From a checkpoint of a small transformer trained on Wikipedia: 5.51M parameters, no biases in attention or MLP.
MLP neurons of a small language model. Each row is named by its layer, matrix (gate and up: input weights; down: output weights) and neuron, and shows model dimensions 0-191. Each number is 500 + 25 x the weight over its row's rms, rounded and kept within 0 to 999. Numbers have three digits each. A neuron's up and down rows have the sign that makes its largest values positive.
After each neuron's rows, "fires on" lists the tokens most often at its 100 highest values on Wikipedia text that the model never trained on; "fires before" lists the tokens most often just after its 100 highest values on Wikipedia text that the model never trained on. A number after a token or word is its count.

L4.gate334:487479495505504519485509494491486492527523545502530545493531472484507484511500477517470454488507581439488484526522455530475553486494509509528496507519511483533508539467533495494491505517501472480507515495489500519465493558465469486472500475487503516470518452529535519490502520504509487519471504473529545460465525511521468537477490456520481484503477450521490503473483501456542501473497531516491523511513508486497498488449526501535528471472508504533518514514492449530481489507536495485519553471465527509506453516551516512522485471511496496518457490486532492499464522537531505482
L4.up334:524475518477501508519488538512520531479489447515502505525515492458512448534471597489466453517497502535502547515514523478497490516499507484499496517509474509493510509520464462526479412494568517517469486486535485486532537458494526485498477498527503543516536497543487471499490511489467481485513562499490524526520449480492529514535480497498482482499513471488444463508490529537502475494528528548475473509522474500487474477486538517492519504481479504480499533516516487515469477476496506489501491492502513488510458488528525478485479537496520496483529484504517498545520484497506483481
L4.down334:497472487503492482517499505473492537516472554528447490485516510497537503511507500480511536481489535471510479480496454505506538453510464531517491477452533515496527486494525522496507524509500486486459506490480569507430515480474515522495502473485501535531507439504469484504495501510491521490498495485457523460491527490470509536457453507471474512512492518547514500479511532493523471451496499506494514502507495466481465510496464518477485522501530548501534511521510458467511532553473520511528498509504526541455515517501450538512554473496495524510494483481509532493465509548463502531
fires on: "." 90, "p" 6
fires before: "6" 11, "3" 10, "1" 10, "2" 10, "5" 10, "0" 9

L4.gate517:494482496507546502501481500525464575518567525508482463512517527457512520448502496538544501465529512484477478494463473452529483496501487499502487439483542532541503492522514485502503502468527454498499512491474519496506546503518483493504492502476493479527525523505492511488480511478490504528514497503496498484469466501499484531467477477525511498495489507539499492463523499488515499519499467487506494435505450532459529454475464516513564510512486534538488480527474516538492525508495521532471539450507488510503526498477481531525465447523551512524473478465520510481496514508494487512
L4.up517:508497506465548500543462464545464565519536494503490519481506464489548499506521463515520486514468523523475523519487509467502487510502518521502470524468492543476499497484507511484483526513528492513472517472494489486475508510529512488530519538472515500539521511470521475548495516483512515452498514456527499528482506463534456529560518467522458484485503479487531523513499545471491478511475471506502462482467512502491479468467487542472510509495480485461471479486445553508506495493470529491516480510479496464519498524513489548562485489517504521452463493469509509534494512510512455500
L4.down517:484507512515532497507552487510528489486506571527502480498508494476518480531518490513473488518513504524498474458526482455492505482524481462480497477504495507490538505497471446513457526512500443494538471506528496531527515526454483480485495529480480505530514497511506501439496491476481504496491463459514529519506481489493507504434470497504468507546517504447524488493472498481474518544499486489555494515519512525518535551483528473519542560496473487533527515522483525493529478501501479490480539449517496460492485518545541471472494469489528545520487492490535529504495467470491480506
fires on: " con" 96, "on" 4
fires before: "t" 41, "s" 10, "f" 10, "st" 8, "j" 7

L4.gate312:475495480548494500531508467525507471549485492524448496465538484510521506515519473508525509531507521495515505544517475478527521468502530490517498555515509510506485502451493465515479505508475529468492493505516476491492481477493484510525477463491506467506514498538557513533495463517486462485533537509510491500512465464504458483491463490452548491554504475539526522489503527474511546477561457514514498473503546506531485526456505524495509482491475492490486522440502480540444514506506524543484528501514476512525484485515472536492469526516500510432477515477495478477525487489502513478
L4.up312:523461545495464493522537500519488465511483473492501459482515488552512498505487503503515486470520530503486458517531489488541497472522496466508554506517494478489515452495519510550487495496542491499459498472506554511485455525498486468525514496471528503463539483513502467509523528503490475510521527524483492479534466499485513472479491535500502480498530528487504467482536499511530540507475497510490539516491504455456503465451479471450512503524469539493447519504471508493450490492515525511519530550554495520464513461499474509505512542474544485468540491498552492500481473483514479514
L4.down312:513517500479533501472514509514469480492542496511507523486491528507484493446481532489481491582493446529497499498427471514493491546456500496504509523511485515468539485537478510515568521478499504492528499508539470505505533500488514521494488501520505511533462537477549524445500507520499459475478485492504521489518492485500445509510505496479512474481469478462485535529499524524510493553487471503485524537480461500507510557481552536510497493477495470530546472511518561496495521503445481484492464524483507508501457512477508508477473470502483485487524470518492480489516490476520524489
fires on: "ac" 26, "ir" 24, "ad" 12, "4" 7, "9" 7, "1" 7
fires before: "st" 24, "t" 17, "." 11, " |" 9, "e" 6

L4.gate339:510507489486476480486508458494476535516489510497481517494502502498526465519490474484526529523499461520484508455485466536494535494483477494530487496531505475512487478546473494544513488506495513507488463492523514503524499498456498466450493505539533523493526485540508544468534535483516526495517524518505484540509471502491505455497466475449518504491492545508514524528509527463491490503531476428469482462530473503473497492508435497478483493522500552465492472507494528515511497504500491542496533504511491521539558514473495530503486432472485465570509473472510485481499467538534517496
L4.up339:461536504500444466512485470473527452515493532512503478508521495468469492529474501501488481525505491486492535488497478434514511446505477501514533491534489511492525522526491507521497514534479515529472503509558481470503532512504513521502509491553506511466523527537502477506524503493488472465470551544465523479480499471509465513479479487475489537508493522503509488477504499484506465499533498533507492523523541511530540467497487489511454493529486482490456459542459495527512509476516533495474540521468538507439578496508504496523494491496481482516492483493484450539498502544520541495
L4.down339:523486487493533489514516524527522509457518495506499509542469495534477493531526444527501533489501511486522453481504503555525448470509464514442471492461540523521499509488499461515534487471460479453499499488493494535529523481451498499482461483486483505518501519480524499492506520475472492524477483483552513487535475482525515465466470533538502519504513448471495533545464499526483519508488541483502521533516500487510483512504532518480555519534503481486506478502505476497491524500497495488500482484507498478542469520494516501481502493491465476522557482482541541521503512465502418535
fires on: "9" 95
fires before: "9" 33, "8" 22, "5" 9, "7" 8, "3" 6

L4.gate633:479497537482521532509519493512451498505548526502465504492526489512519485540474488462498520537510541498457535503512512483491512493489483476467532511489495491530542533509526501477532496453478496488531516469477504504499522467497528478478494490495506456514495545530535458504488498477534507491488522546476510453527501510444445497491535484551499504494464524484493492514513466529498555533515514503497467500550542503446495484539462496490506491468501504503472517511529490505522483457492458457474468529509512500508477497460540491487490476505474544528507560491504476494466481487484525449
L4.up633:510513568488488463539561480516516531452451524493492523454503498486488496493514477501479523520488480549531521554500498480488524517501502467477529526516506510489457520517485510466499484507552533494456466504513504539454503517506453526505514530497540502485499487479549487473514522508505524516515516472497495501500478483508492467488535468463479528548488468474489488498532502487484432476520533520498486497494498507517471502490494470499492493503461494485495492518539481513514513478531520534502513454454496476500550495451529450475503556484522471515495488471490478460508496529545487518
L4.down633:512476505513488531465442503487501456479559505486508461552507475506534508497461506499496490492499492490473505448538503506492494515505472537529511491502548495497508486480495473470530480508433497478537482490506490462513467476485520493490465482483456471530517556493446472493523480516503472471515473550502472513525499515492506505487502542493509535467503546519533528492489483501506582515492544515538503502518481506486504542499477549519521517541478477511503534477467471528540485508515503459475509542505486532491481521513490489507526468500504507524478465486505482521482485459539511475
fires on: "9" 49, "8" 27, "7" 15, "6" 7
fires before: "0" 17, "6" 14, "9" 12, "7" 11, "2" 9

L4.gate439:497535490492533532493532508526485509502479463500465477505515530508485504481521461499480531534491464518495503495523474500484462508463491472480494535532475498552515495491501494467470543536521477537499447502492530505475487469464472468517549474462465466515494504533509529490491530521517485499503510532540523450478518434483517492452472487489484508504489493541481530495521516502497483504478476528527482559501484522490511484477457471518581522509462545532521487518483501493495532503519472508494542513453520523535462491500484478499478486488488511523496487556510459495502496516516488543
L4.up439:468479469470507518550490520469482492475462520496500501490500503519524518441508462506537552503482534478512523454482503462535546525515458514521508473489465516464469521510521525502502487460492470513530528481490470480525521539476518491512537499491469498518505488493483505553486488523535472512542521451521495510527464552507483474497513531480506482502509465488509507426492472533523498495467494468505520513456519502497496502496515514507518482506518480444490466513514492570496480458515505472507514486469505508506535521489486507452515502526553515491564537491503508496505467492471512527
L4.down439:553499507527496518493561465514515475486511526490534486545509508464500496510522472481505506537483485519512508491470523545508548497523506482538508482521535511499495505459464524458515487473487537511466532507522450497461506515516482507492482482474511462510495481507520527432493488468454472513498527543493468489494459495460454545481497488509487496444509518504528523532518531475516495503498515533440539485508522504519478478506510436520477491525522536478466532481508495504494498502550535514511489508523459446502513488474460490508452534483497497480491496536481480517513542489508502501
fires on: "4" 21, "2" 16, "3" 15, "6" 13, "5" 11, "0" 7
fires before: "7" 22, "6" 20, "9" 15, "8" 12, "4" 11, "2" 7

L4.gate350:442528488484495550531488512470510518469475532520529516505512491507504518477506444555528490498482481530516532478458471451482509492490520476494485499496484513449483503500488527460507490500488493522529506455487503540500505491506521505492510470492503470509476474511501505483497470529536483500516540495458551482545516513496540483508537469501480494547495480487465509452500506474501478476497500516492478525527522577512485515485540513490522476506503469481520446538427518468515503482467480504505491516512494530449494529517517514528492516495480532457522566507502529510497478490506503444
L4.up350:490500483523496512509510504494516475505514509476507490496505487488502538464477513507517472487489511508508528486534493450557492471495525449477536558502492468505540475527482510476497529484505458505456495513488478481494432503469480478516519495486517504496488520498520521581518526515469459486544527513486558509502474557519517488530496515475509494512515485560475483470513499473501493496500496540478516533482527508508517500491470463550507504478478512481505514477471430522543488526474486478476500507446495472483525475514511525492524501491487491447531529505457529502494533554497464479
L4.down350:516476504480524506519535476519479526490521519461508523503428514489498470516485471509509477530510521517467489487532531461468574485502501506517480522494520487499499474480540504518484475506495518484447494515470492506520545470546530498475464536484531525497502495475494478470495487478485523476449511503523458489537466467487422556515493514526511523482479505487528492492496533519517506528504482479498452506442459491519498500476506523516481523474535512518480484519499525467496532506503505475509517507552494502457510543457481511497510561508511506517475454510513492506495472523490561502
fires on: " |" 27, "1" 18, "0" 13, "a" 11, "4" 10, "3" 8
fires before: " " 19, "8" 9, "9" 8, "7" 7, "4" 7, "us" 7

L3.gate11:562462502470478510488528502545547488483523511524490478518487533514497533509524446492476548523518530477511554488508492489505494502484502516502538503519501509459521485468518489517508478449507500489476524486495509523497463554484462480468486500482528453529481518493484467519509529516511480518533515487515464523456484516502497464509463512510515506514493497517460504578500468481509510488461532526493483487485491522462511520460496500501443500493527541454499504507479472513523544509551480513451482502448537473490512497489507520514507447519535459490509529508507520504503495488548541489
L3.up11:502496501462538492512507475492489484501558507531496468467486518500520500510500512489503509499481515502523479468488480476518531512503491470479542527493545497483486420500501494563484506540527514529468507540513496479542468504469502482464521512493510511498508467475529503534551550497463499480541494482523495466493436492530546504476471542464526518528416515525481509543498523523490516521478517511481484525505515479481524479482470491513469514422493483516506501485473490506494461498482482443492480516517537518502467521504513483529498505530503523488521506524455505503499475524506529504
L3.down11:481511524518515513493503501463492543509481508466515484497477474512497475493480528509561473495520460504473480476511532469493504525540495518502476474549520481485511550501494469488513502498471482517533490472494485512460511449515559502512503508518503507468464492531531529492461460494498517533469531507464507477510527506466487531506523444479500543529551506506532490422472514489509471513488479494516520515505476473556474514546512489503551488503492509514491506477530530487488513503468506485530537463519457500508482515510481514487455534496499505552479477496525517514513494489471420500
fires on: "9" 96
fires before: "9" 18, "7" 15, "2" 10, "4" 10, "1" 10, "8" 9

L3.gate468:523500510436478514442494520512488494489496471495509492518488496501478489480480472531503504556490452540485501499506490523489462501511498489492470495488497460502470501536497470506510493505518494505504483503496560540478485500512471442522505520521437498551485488459509485505479479481491525522499516510542547490497464497503522519466485465485491499488529558556493501536500483521524509463450529493516492459488485535516492557535455503541525452570511488475501490474518476521503520548507486516514496502532503458521520473489512498532541493515479499498502549475507512497552513501482472510
L3.up468:464500495468488495512478548485472510497500545517488541480470506505499492514477515508510493488544536450502477524467530542496487472566537491464491496521502519486522515476495553482488473549479540549472543483556505480526466485540483506492495482496546511467564497511484505502501502506496511477569531471498530470497524451524469479496540486534501502504514516504492477470436507485514473515503474495485479501491453462510511485475503494491520490509479515457554516503471504547513540524470526494484478465478501493489486478509503493505499477503487522532483467475515485515465489467495485525
L3.down468:548480519480488492468495459522496490511489480479478508508540519481543475451532464483495505530483463530476504525495477449504481486470485522532505516509483445519501488505452479479505494466521500495510471507465528529481537507509529473521518510551468490562452479511517476468469474454495499520475509536507476501519487549499496510485452470451505485483483534529496505524497495517524477515488496481529514525480512534513484508530499482500482511591507491514516513485549523461455502529541513521514522518508483482490562470489494505456507521485502471502530525467514532481501488510519496511
fires on: " " 89, "i" 8
fires before: "2" 34, "1" 32, "•" 10, " |" 7

L4.gate291:520468495529514511469500499509503541511486519509511529519503459506465480463501545461521492518496471476490468502466490484522504562503512456508476534471504521520481518526484472472472518516558490510484552519510512523444482455503455513495531531503508494512562471528475503513495477453521546478478509513466468513507489499538522502495516497481502517495488517524479481526543472458497476447562469519504518488523512485508524500509495453505488523526538528460536487486501545463488500475512485515516507535497535515463500484497487537459468486502478479529454514521477474465509480525528490493
L4.up291:509487531520486539440486508476510532543491499501435494464545454482507490534499531473551486519497496489530460517490500492482485515498476478522518485514475516507464493488492502480454510543527453503497496486524547567471528473492487490522492521476543501465509503517513503477492512544507525551515501522517525474499466491506519538430456517553518541461480517469491500508496517466477540474488475481497521532551491497514504520509503491482498505484478506490505527482467505477519501478511527546500494507531498499451485513513502495439490511505488471538526477531491487465520488467492517472
L4.down291:477503497500507478550520491515484483487527489483542485468439518507571462484478531521499518488494529537490527514507484497466507539538508487465524503524493520494535466508459478521499453536489492472535474512448487472496475501526500476499474456511490494452499541495480545525522525496518501466515522481562486494509524521463515470506536511489516477540493531479536481502473571492503484533499488488511433511462499496516463496509442538475500515533520553500505476505491471502480477509476494493513524497485494481496491505503475524540517521517492508481491501482518535513478519453458509507
fires on: "l" 22, "v" 19, "ric" 10, "ac" 9, "r" 8, " pl" 7
fires before: "t" 25, "ac" 9, "ay" 6, "ent" 6, "est" 5, "at" 5

L4.gate650:465437533514485488502478505546505532447489482464474537455524512453520535553472469545500465510484491503499455533521505486505501481455482485504487514478500511492499470554518488467525499508503557480521469519492494485465499507480481501487510516488488510453509515496508508472485497508515487483492511492491564536493496505515491474496504482466483455529485488490466515491502485458490482550488477525517490496507524555530495503517512542469552467477504463519524501504460520514529509468490533485496506535496444508580500551501524496491519504505486521513540492545502514499481504483507533502
L4.up650:491490512481523487484483547508489513487510468513528505474521470514515526479499502506588544509472483454499545519524495426502500502501525537484507508479496466495500475507492478541491509453507536496484524540474500521525512505492495515491477495547481476473507536508501529497490503507485474507496523501531499501516481492478487506498521475499476492447514531554507497475537534443531479513469509467512497494463542537487508473472529472502467473531515531543563497474475487470488531493495483464487483518496482515489492532516452511443491508512471462491514525475489523570538502487481483487
L4.down650:512535502480505561500509502512558510463502470503541452531485534489504493511499488506494456515537517535463494512524508528469518495514505500477439491533526489518495530502488489436513509509471466490504497465478475514482541472539506492489512459462490507494512500514530492469501491493488514480465511495496491505539510475521448476490477533499463519500526502441518554531507496491488486461511467503494497491506485470485503535517533502496515518446507506505462534520528497494483460511491471456490545491557519511486564482477486545518535517515463498492483492478541507496510491481458559490
fires on: " |" 48, ")" 26, "\"" 9, "," 7, ")," 6
fires before: " " 33, " |" 14, "\n" 10, " \"" 6, " and" 6

L3.gate535:527516494464547546546474465538540518500523499471488508532528524465456493491518538499500484466525513509475508495468458526492503504507506487555451499513489481494454511485524509515523509474502485503525518434520541477491494518517463491493506480488517514465515509474440522526506519467452513511443499478503493459507475503503513464485470487542530520535491507522498480532473449507487524455501532519482491504536500532496510503509529543422479516487486532496514521502483478507518489522480479504439505487510509465508518496524529501531499474523505485499519521490540462537475512510512501465
L3.up535:490502527495468522495487501477488456437501484515515475455525487527502566529503502528495484510485545486503508481515483537537530502455505538501516453492490528445545484504511523432504527467531517480495529497514514490498504515508487526475479498458489558538482476528510506545475514518466506522485486489485494492480433540485460560468474495532528508464503509496497461527511473506476492481528476498529463496491484473528515499466495468484531523509536505512491463514473494498508500531542503502484502484503484478521513479557512480506511503479482537483504486492535479509452493516527549508
L3.down535:515501445463566515517532471525518518512505512510467510532507501454479470468516489505472508463543501470457483493487497490466507520495500479554475530533459463510488539556460453490541498479473544512515500508528517495531511537499475507520489490514489481476511524476466503502537501488509502496499502478544477499539506485514543456551518466529494528551465506500495489482464490510523511471482528518499507539510495543449535504499505517474457480529477519477549536497508486493532495503482491478453451512508509522505491509484489494507481456500521447495517485471506489513530478496506502471
fires on: "==" 68, "=" 27
fires before: "\n" 23, "H" 8, "P" 7, " H" 7, " P" 4, "A" 4

L3.gate607:494501476494491493510484554504542516532518533479494487490508512479530491501526545502475506465495495469446465489454544470479502482524462522457524487558481523558453494546466494520476513497528520500488474504478492526522490505485513459511545440511494502527536527483488520478499534525493510511509482514471497531476493504456466527467525474546508491524480509540520510508520496449531492514514494457467482500503498538507503488498458485516513498508465505541473523463490487524524481496482523492493516465467465456506504520543478496526461436529499534512496485511489497480490487512543490533
L3.up607:469516500531486507526470495522472467485518497500463480518505426493537468508493480462523487495506471489492487501503506519497517473538501467509510442522560525524461489509498482511465415507545476481506512455496515464496515476487498522479487477479518495527488510472505528526549486469515524469480485522506440522506468500522490515499499494493482547474513478485539494540495515523508500537506480518504513511506480512489518534484545479516506490495522512492479485543511518528449467536473517495553507534490507526522531475516502492462526478552517473483500513514499463500519511533565458475
L3.down607:511452532467557478500511512516504529539483530532490479433517541479493521462506528518497550473454494506453489512490470483502446468501527532493532532512492492494484533496480535511480537484499462515502500550539525492487529508477473479477542509495471495496484503507519497460477529547503521490533468503517497499475524494463495466477502503536533471514509543526480487498496482499532495492508489502491458520490519513485511476529501539507517483482444488514455513481466497507515511501524513530510507439519500489495480525528490519510488436445483528479487529526545532495472473496461500486
fires on: " con" 80, "on" 14, "-" 4
fires before: "t" 37, "s" 14, "f" 11, "c" 8, "st" 6, "v" 5

L4.gate131:496511516498484499505511541505481467525501486550496524509503511477493503556517481511503511506508511528483526517481484501504447513553512454497495475522490528479456466496451528455546486467515495531529493484467474537501502479499507454520528541511442504491466516497466511541515466540497466499449497509470457482519542535516528512468462518474441502532519531542496508485504495519521543495489489510551514504483481478474530505483475507519513514529510510531483525460510488508470455519520497479497494522489495441511508485510481514461532528534466467488523479535455501520485483499535502495
L4.up131:497532472475519501586522484473500502522493487482491495499495499493476511545521461488442516481513548506525459498541445479505486484473450449502485507520509472483486512474479536482479529524494461537542510499488553509509454497484468459527481509510467525481487513493483491503499521499472488502476484450505501496490542528539495511533479499546536509535523472487523528496536496458453551495494522539490512467534522469504522506531492491461522497543503500474482520464495494509497498466476516537479497488556489478522506508519487489491508516504531483486499502526534482491539482531481477531
L4.down131:524482529512440485448477477529523450499435511524513498501490512511480499452483525530508506488485482490520527520487517476510525541491544496527450507419550495535507520511503478484552509516500481501488506518521509471473518481502530503547515455498494484503477492514535514504517546486516561479511493549468518504459466503481493503464512519502440489513504493476502477489499517502493438493469507483473492505494534506472485506484550509520507490446487511560488476528527531479500493481542476488515509487494491485489508522505525467530482522489493507519518522476495496480471474557492516502
fires on: "4" 18, "3" 15, "5" 12, "9" 10, "7" 9, " Ch" 9
fires before: "," 46, "." 11, " |" 4

L4.gate53:480520517518463493430538507509514510524479509483508484487472502470513547518524498514492508490457458537489490476523506491548555511476515558469460478558499488523537512525482497515487517496510466506508459483519512490531515528542488471516509470496560539488451499492489508509462516511465476504498506494486462543504535518495510520483494501432501466509472447485528510482505500449480491518497509510528493518481508511498476526504488506489523506518512481522502505490551528487504528490492472450510469495494485485518494524521531449423533529511508494481481500492474514523505522485548462519
L4.up53:541468518491475484489536489523509449502508464525497578480503497554456518502494473516523539472502550497464520486525494537484540527513441490517480556531458484494466459493476495496514525488532497486522524503495518486555470506506545495530474525508453518493511454510449500499491500514559493521494478514509485532495507466497496483515490482469454462509540493480482474467474482473509533475476502497484517500515545492517489495489473509516505514516505528472473533464495484496483498529487499503457503495478540507532557482504512528538494471520494488502495470480505520536468476508514528511
L4.down53:493577507492532532516496489493472513546493506462518488512488495446519492499548546507482496537514499506487436530507487478539505472473500508478477478507542526496542531486536472509481477501472475513489455474501519501492532482497473509484506500513520519483484494461494524499516474477471489479492530480443516473484507543522488516510489544505532500520472469519566527541537534523514477502468468494517535545498448510529497500484515470487479521469503487483467497498510503503526531456495494495510508525490499519487497492513466428474543489523534499469511485534484510485533464454499505472
fires on: "f" 23, "4" 9, "1" 9, "c" 7, "\\" 5
fires before: " |" 18, "t" 15, "ot" 6, "p" 5, "-" 5, ";" 4

L4.gate255:485497530483517493473498472515501509541498494520529518444499507471558497482511461499499476478489513478484495502514482529493507482486525478519550491544500499529506465484517506449507534468478458485494514475526509482514535496482513460497481493476539503507520508534463533479513524502522522508477530490515501464435482476520544477479462501512499544488507530505519523499498462523496487463488510480487507500496534491498480485503504489507546437524498503464490501516537517461506498525525495484478501513561522477547486460559441518464452507492477539491489519500512463497519552535553527480
L4.up255:511537493486485467468503504498481506517515507485504469513452524421454474467478484504516476507501505493479463545533539464515441486486448470551492514496507522438518499496517526518523463487513531496473490483482533544502499501495493482525509504517530498506525483552497488486526506492481529493480450498526528531495483486480488497499484448529519501531496485526494505513488507515478522489499452506500505553486531523510488479461522555541491490493516522519465458520492521506495555517510520511439522502502484474441550506497497484481506523509486521503490531481500457502507520545492476538
L4.down255:505522554506500514544498471469495473494555505469533492511485498577543534485526493525466505497486524478525520471454471532493518512511528514496487504523512505568457497489508499515478488483551479482482487516501521510493532494502547493512533456513520522501472539500423512534492489496532489495503503514492492480491503463541528474520525483469486489489465513441506487465462527501513477509508529496509461475509504459496485503503473502479487546506526491484511517526517499472480501510447460518499498487472527521526487492522510483521485468465529510492497468496489560478489522428479505516
fires on: "4" 25, "2" 24, "5" 10, "3" 6, " al" 5, "i" 5
fires before: "2" 12, "0" 10, "6" 9, "-" 8, "3" 8, "7" 7

L4.gate79:488524515535477474464461489551530545526473513496515482506509517491485461511517465475471496530551499515496550516452458534526504508470504483512502456518544484490464539517465518501515484509504504505511492498524493543484508462479482482464463469488517445473481507509486497475461478491502558456464535502509518513507508475495492528515495531504476519482507497497474501519505488483517466529541501495492521484498518517569512498483485574501454443490497476577483479488520514514522476472512508508490515514535533509500501512484490457496474444496505507484499520499514517485535512477505513537
L4.up79:500500458454501538504489505519532500483478500488476508520522538503477525526487456485487504505516507558495514485483502475467504477486457489503520537433467504489526527527533471543480482484495514523485457445530445514449540522504480492482532535505478495472510470495477499508479526514480513534519506537525521508486522446514517482532493501511475471479483499514487514456513494508494523483504486483501475508509508498481471476514549458544529480491485491503505502495485490504494480523550529470499474464517553537499489529481474486438492528484544534501558546490539518525522470522486502529
L4.down79:482518528521485465506529514494518508511530508502520486488517459494498515499488504537463557533516467475508485495506485519487521535501503485497461463509546466540495483455477525474478471541485521480482550532493526501501464470492520494503515484527473528497507566477511509498518456538507516455515481497416500531491483504476463499537509467489527477531508463520484480502523529479503466507460519495494488521487496503492453494497518564457488546506521530486486523509455496499488549508436487525477510506488518493485474518508472483513493538504498525495511482515542516491460538462534488509
fires on: ";" 41, "1" 21, "." 14, "8" 7, "," 4, "6" 4
fires before: " " 35, "2" 8, " |" 7, "0" 5, "6" 5, "3" 5

L4.gate580:485492502518520469498526463513524510521478504498444525472537519501503489493502518501501527548516505514484510562497489487480488509445517494483533523473509462489520492495475541482463476500483499480440493505518522489468490509529483462558529492540540512514492482549541514545509488458461501489484519500481522512497474462503507517494513543545481453488481494539460521516514479524546498488471506521507500466467512514507485480571548517516524476514513520502494470505445494505526552489470519505518484486469490490508493456492503488501444496467491477503479532472521473484514470514518552489
L4.up580:528476509515506481532513530532538461502508467526522477523520483483506493487483499488458472507483498452491508508500524503540476522528496491484533502466504537480458489460499514506473470522476517487500520429479442515491473492460495488494509522483496496471500562496504527540550539504497526490504543481530501462485514490496524466522522533458477557548517550509490498521503475513522465540539488479513480500437483518469475525521507470516483523554476461505468496480496466490523482519492496519516529490460514481483454485497470512520492474526486503498511528504501477500518490552507459520
L4.down580:503498496463482459472497511479481515494515479495434526469522501558491482491505526471476537524495516510492477502487515497453542513421497522515508482504488500511543504550475531551499544481543527510515466509490521492525530483474452489510505481529501539462508508511494509493509483499480515479478480527508495546452518519511503534464533491518515460469485448476487464484487498519474475446504498518493523481474508527533493555514495520481529454494476512506551494505497497489542534485521499522527513487467468530513517506491512463452546480467477478534513513498489538472511498512509509515
fires on: "–" 55, " to" 20, "-" 18
fires before: "2" 25, "1" 21, " " 11, "0" 7, "p" 5, "5" 4

L3.gate464:489465513483493507511519480495551522458488536538490525506487475539505528467526516479475521478540487550499526561493504502495485485495469509485496448513486523466486508519514504502517447488523494468494508448482512518484451505492504473490438462517537514487476481523540508473525492488519507541492529472536531517465469444480481503495509530467555477502482517487508512520510511490510467515539517455475564468502461479483488523513502531465502474490478544490477498527499483489525530475498531515479493488485518481495524495536496479474465500501535482546516524496484531542525464516496491465
L3.up464:485483510471481458476522490479484545504570532517512514492465490487487473481442508489522480493525467499514524526501517502551492525512490482505527486521501485539477533499502477510529490468454471489428489483525511517493486541514503463481465466508465528479509514495518495485485513481499505523529499515478542459523514460501526477502492478485537534519492506504518461574527515478534508504501567527486494480502509485477520493504503490496505513485478487466466506463551510513461492476534472536509531543501484548516532521453497473505514490490509460536480500461481475533517488545477495482
L3.down464:475514503481486511498456504490488497554474469461524478490561507508526489469529503535572491505502558484486476479468482488493553534494520507502484505451521536479513467467497504497483529518483535507482493496509488476530512475498494494490570530489458516441515492488493489521493464540471527489509495558478503518450503530557537512563469488536464494483495521474517506481524522507511512496492454489485479515510459465533496515514491517518481534481454497496508488490474508531511506477456477480509497466544513466525498503493476533487523531493501504490489503515533529480467500484497487513
fires on: "." 33, "art" 15, "8" 14, "t" 9, "5" 5, "9" 4
fires before: " |" 32, "ment" 10, "6" 7, "ed" 6, " to" 5

L3.gate495:473512538455511509491517486523459518515508546481510487508527471523503471487503500492468502473498475485576487488477514459506514535543538469499492514509493483495513516516465474434481509451512511519505497457514497477503443524531532525489489520461559476511542482516471506507518507455521495535489498528497504541527517504483495482528495541533482502491472485500518515505493480490482477529503555478512475512541502511492517430508485494531503466435481492466449450441519511504513511532505484517475492489509489500536494480544480530471509477502468492518514531512496513477505531521500491521
L3.up495:550498498508485492508513533497503493476503505484460454540511481528482497497497499527501486477520510479551500562502497463532487460507500486513521531492519463481468526459535499497525496521469526462472537530538522461468480536509510467508433516487499511509486505539459514476484467481545502557504479482514514477492502547498530475459513511494508484554510520527464501523458479550460487506522506498526512495498490490490505470485497518462505452473546498578522480498509494484504504495522456488479492490485474501503495519490521481542504489428486540522520529499517494481515474493502486511
L3.down495:474535498498482487480521504513492467493508493466530522508512498489553503542532495505491507502496459501464526489502504518511495529471458468498497467527489535493456514561489462540494495474531490474495501497495550500492492516459538511501521489516508477543519516477470471526501535495496480465530489552538465544483508504500560541514530489519486492449509491445502510533524488507518508500447484550501456476526477498486493505518511523561510507482498522461505483499469479519520500529505466495513504499510502550486464457511522507518496465485490466468476529505536446483526497492464488445
fires on: "s" 74, "v" 22
fires before: "id" 14, "p" 11, "ent" 8, "er" 6, "est" 6, "ol" 5

L4.gate321:520473554497520536492498468479499478490516532523549460458528475528506447509456494499501478476468526501490502517510521505496469512501532503495472535515532482503496499498474458491523508499467516515528501435453475481471522492462520499537520477494520468493525512487460481478552509514478495461500497507470492515504534498537500490539503520501497464512479491451499460496511473530501469520511504524489496517471495502524533514519513537532483538491508496489500533481492484504549465508478472492467493520466532481513465503489535515501470498506492538508537589490478583493540487485520509490
L4.up321:479491501476468496507450527455491514512542544570513486483502489513490501500479513502506487552446507512463517550539492514505505486542482494522473511490496543466548524494506494494485522500492499502490461526502505502513488518528495565470482511485524487500463510484515512507522535528478508468545494474460508484482507483541499514523513521479493487447444500483484527463512510543477478514540496503541480519448488512473464548499493492513501519491488482515529505506477522505466522466495488494488456487496508539514465548485492507470506471469507499557466531458454535515497468490520473521
L4.down321:518486508528526499522536501464514505494485494477518491494521521474502500513502511515506484442459525507496496486496519474469507581471530508480489511493511482538501458522496462514531493516518463455526548488490501513515515513454493457533465466495501500495560480482525479504507543519514509503528518509503471535496439520473503485516479497536470532522523481514518489525527461453471525516481505522440501478473497472567514464474524547462495502532508497499474490490522499498493492498528473481487524522511496465499509456486537475529514513468489501467555448541484507501504478489528527476
fires on: " |" 32, "%" 19, "g" 11, "s" 11, " " 7
fires before: " " 27, " |" 16, ")" 11, "r" 6, "\n" 5, "." 5